Part of a small language model's weights: no biases in attention or MLP, normalized queries and keys.
MLP neurons of a small language model. Each row is named by its layer, matrix (down: output weights) and neuron, and shows model dimensions 16-271. Each number is 128 + 24 x the weight over its row's rms, rounded and kept within 0 to 255. Numbers have three digits each.
After each neuron's rows, "fires before" lists the tokens most often just after its 100 highest values on Wikipedia text that the model never trained on.

L9.down1201:119142101116123204163100080161113145137114148159151093150139138129172078126144142162117154109130104160110120145144092129156133132133111049164130144150154146130125095156105130140154128126147147114126109101149119096081122143156147112123117125152117084145104068126170093143152147109097124125122124160128113108124132151105118094073124090111152118113155117139108175167095178143118140102135142135106117131124114109120140123119118149089142115095141105184128123140159114136088111108166135141115118110120109132142117166136089157143123120112139149089097127124152128127151154147113084120104143108099132182101111172099136079148114113146134148123146085158118124110114077130123156154093116149124090107100119104142117103113115118118136121149074142123106100147211103114157130118115145
fires before: " ", " |\n", " |\n\n"

L7.down105:163096115152137106137139109112108118112143132157160162153122127109189156133081107136105126179145148128119121121119132179150115144091118151151123132126133104120135114152142127132092060143171114164137106147137097139125141149132106143139109113167128101108125146165104117121191168142106139084164129141136101167128140072117120135137145156102090102171122139136123066121109089109119166145138124110082107112157144137108119103133114105130091152120136069113151131082130130153122149131119121137154114123100123139154091183155144099147106159114135123142134128166099112119168134114074073097151098095152095121128108186131159120101117132105149154123120153131113152123125104137122116116118146149136126137124116177145134135179126177152091155152105128166121089111130141091124103123131105
fires before: " "

L2.down204:133138112096149070128111125126103105095129151113115158146134079129128132130111161143142125140142149168163143126135123127150167130133127151105134141147128110127134110121134140118151102135121151141097130076127147133129105189127131133141124153142124123136115116119158141147119105102108130114116125111115098112092075125126108106093112112104122120146113124149121122099128122115155098097115119137111090173105096127143171120155128163141145057146168083115123145145136156093177131138115130085165124091142138172136149132170155127142147136100120126169138138136144136136138167136130099109111149134116138155086147124149111141101097172157147141159147120157110105163146104115132124195142110139116133124102133119135153084123146099121121097136180181135159158130120097124125089117152143
fires before: " |", ",", ".", "–", " |\n"

L7.down305:160115121141146153108096138127108166127173146142120145109115114177184122119153147109125122126133141111124172124127121129117112168077065117133130149147112066101108110140149099188152095160124121105203166133159137135100142096137097144126172116139121113140151065144099110130157111133112091138147138100116121108111122130115151105134149140113158127134131128095148106140108108137170081135101136140121090099142125140094112123141119082142149120147122152148138161125123147111082183109096109142129134103158153116090109097111136147097133148069132120112140154119128103166137141105133103086170128126141129144120095111119123149129102118162101133087162155102101133127085146106163104148138184092099138185144141137121116114138089110118124123171158142139150111116163138144149146105111119
fires before: " ", "us"

L9.down255:079130106129158136143128080118121173124142134143098113101147105185150137134139104129118174151152172165107136104111110160131120146125131102147115146140107124181130114141113136115127076092085179167137122157117098109111133113086175137124171151112126076141142139114166154150142154124143144177122122077137102131119114100122130146126115130096116089089121176133100138129130092115116161132137127108134128155140086119135172126141110133115108138114111135151145115123118080139126128110169133163102167163136113079116144137138139114116131079121149142111115125103140128130104077137118146118131138135103139163122081104148148106115128099128155142127180123118086135100154143103131120121139126158176143138141122165116146154141120169085104106156114091137098136139161116103111159107168114
fires before: " ", "v", "l"

L9.down827:098091111108129081102098147140113184130114094157122141106115123169109114132153127109098127143130148127130120078160169137151136136127121100112110123134124125167104109134110133110136133124118107116123073137124165114111142138115109112119157128145148105143116083113089152158115127140163130137124076106163125178123134136137139124132102117137140119156113136107099123106121093114142128159185095116118147069112156113126104135149137096123136168122112132129169139195110112062118151114164155134126123185126152104139101122119126158111158143162139142155120097116143116171124091107114101141128091181107079140081091120083162118107168111185156116191114125107155111172078117120135166115101148119134115145130135135157144141167096134123151128146083149128124127162126128157139120158162134
fires before: " ", "ing", " No", "ional", "ive"

L9.down1437:157144115124090145176114103156094149132138137157115156114083117111133127132121147124095129133183123103114159142117127124128100116102092133145101107139088125114104154094134139116137107097123155170147114160153083177104124114093128127121141149123136152121154114127106187132140139171158115096112155118148114120103117113155183137121107117089122155085118136128148074133149115157153113124128103156119123123149167137126128148130111149150136130143160160131143121109134121129094125136146109113120140128166111126137161123123172107136128120160150159135052098123119169142139128102127130112132128095105138084141138124131110132115107138151167158130107138130166123146114095149161073064101125117083159103122169182111114179147132110150104122132130086132104114124110128133118092086143167
fires before: " of", " "

L9.down965:115148133113097132099139131157120125062118125194158153140141127148127123104131116114146136145131133138153129103145109110127113112116080150122109104111112184161118144161128124140124091099168096107128140100115081097127175114063132120138174127135161095108125103135135145140140120147133097151099106165083158107133093108097104152151100180128108122069119150113117152164095094136152120152156099113144127127144089140150155110104153131161181135083169123140180119146130165102134164127137101167124120144109091161134134145131174124133129176143115121129154107134113131119114193140106150112138118171153112121148134164173087104099155142143102141139138128110140147148137162139131125112139132151143100105140146138128142128127151148147119121138092145150156172168137165121080130152126123
fires before: " ", " one", " two", " a"

L7.down84:106116140113149126100164086110153132114135119063138098148149142148209139126122097098153124144132123161108114147145128139118156146093117158115131064122135104101144113100117122154161116086141149148122130152159090115085122099080145134145145118112179151190092125123133096168107121148129096128141109140067145142090098126141125066150111152080107112149111118156115170110172105154159092146163115106109135102108121120146096103135127100102155151091152119133143146165135144086111138089144147119104164109154116129149116110127103097137147112173112155139108130151154114103131115113150156151118097160095126168132127134157152100088076157106153133131127139107150112110122112079125144109114122125093140120157102124119160130153114137166159113115108126095120152140127098135092138112115113
fires before: " ", " No", "us", "|---|---|---|\n", "3"

L7.down1153:106100124141115155105078089126135117115104113131091125129142100120156124100100111171085065120125119107078145162125144091135110089133087102109137128105127160114100127158104133157158113114141150111119149165136115124180121109135143122106121144103152111153098140131068140130115106122141107099146164151127139130122118102109172142147125119094104094109143145175155139134111110137110154148164129159122101161116168126131121110119074130114132123123102129107133113125158085129127125165079147095115080169123111198084139166135141068087093157116136134101147100118113117123136140121174133131162169099092128142089088115094162118110116143147138148161112138097144157137153072107157141145116152144149160151118117176149101128139120155101150120151117117134114131111104144104103117089113105
fires before: " ", " |", "–", " ["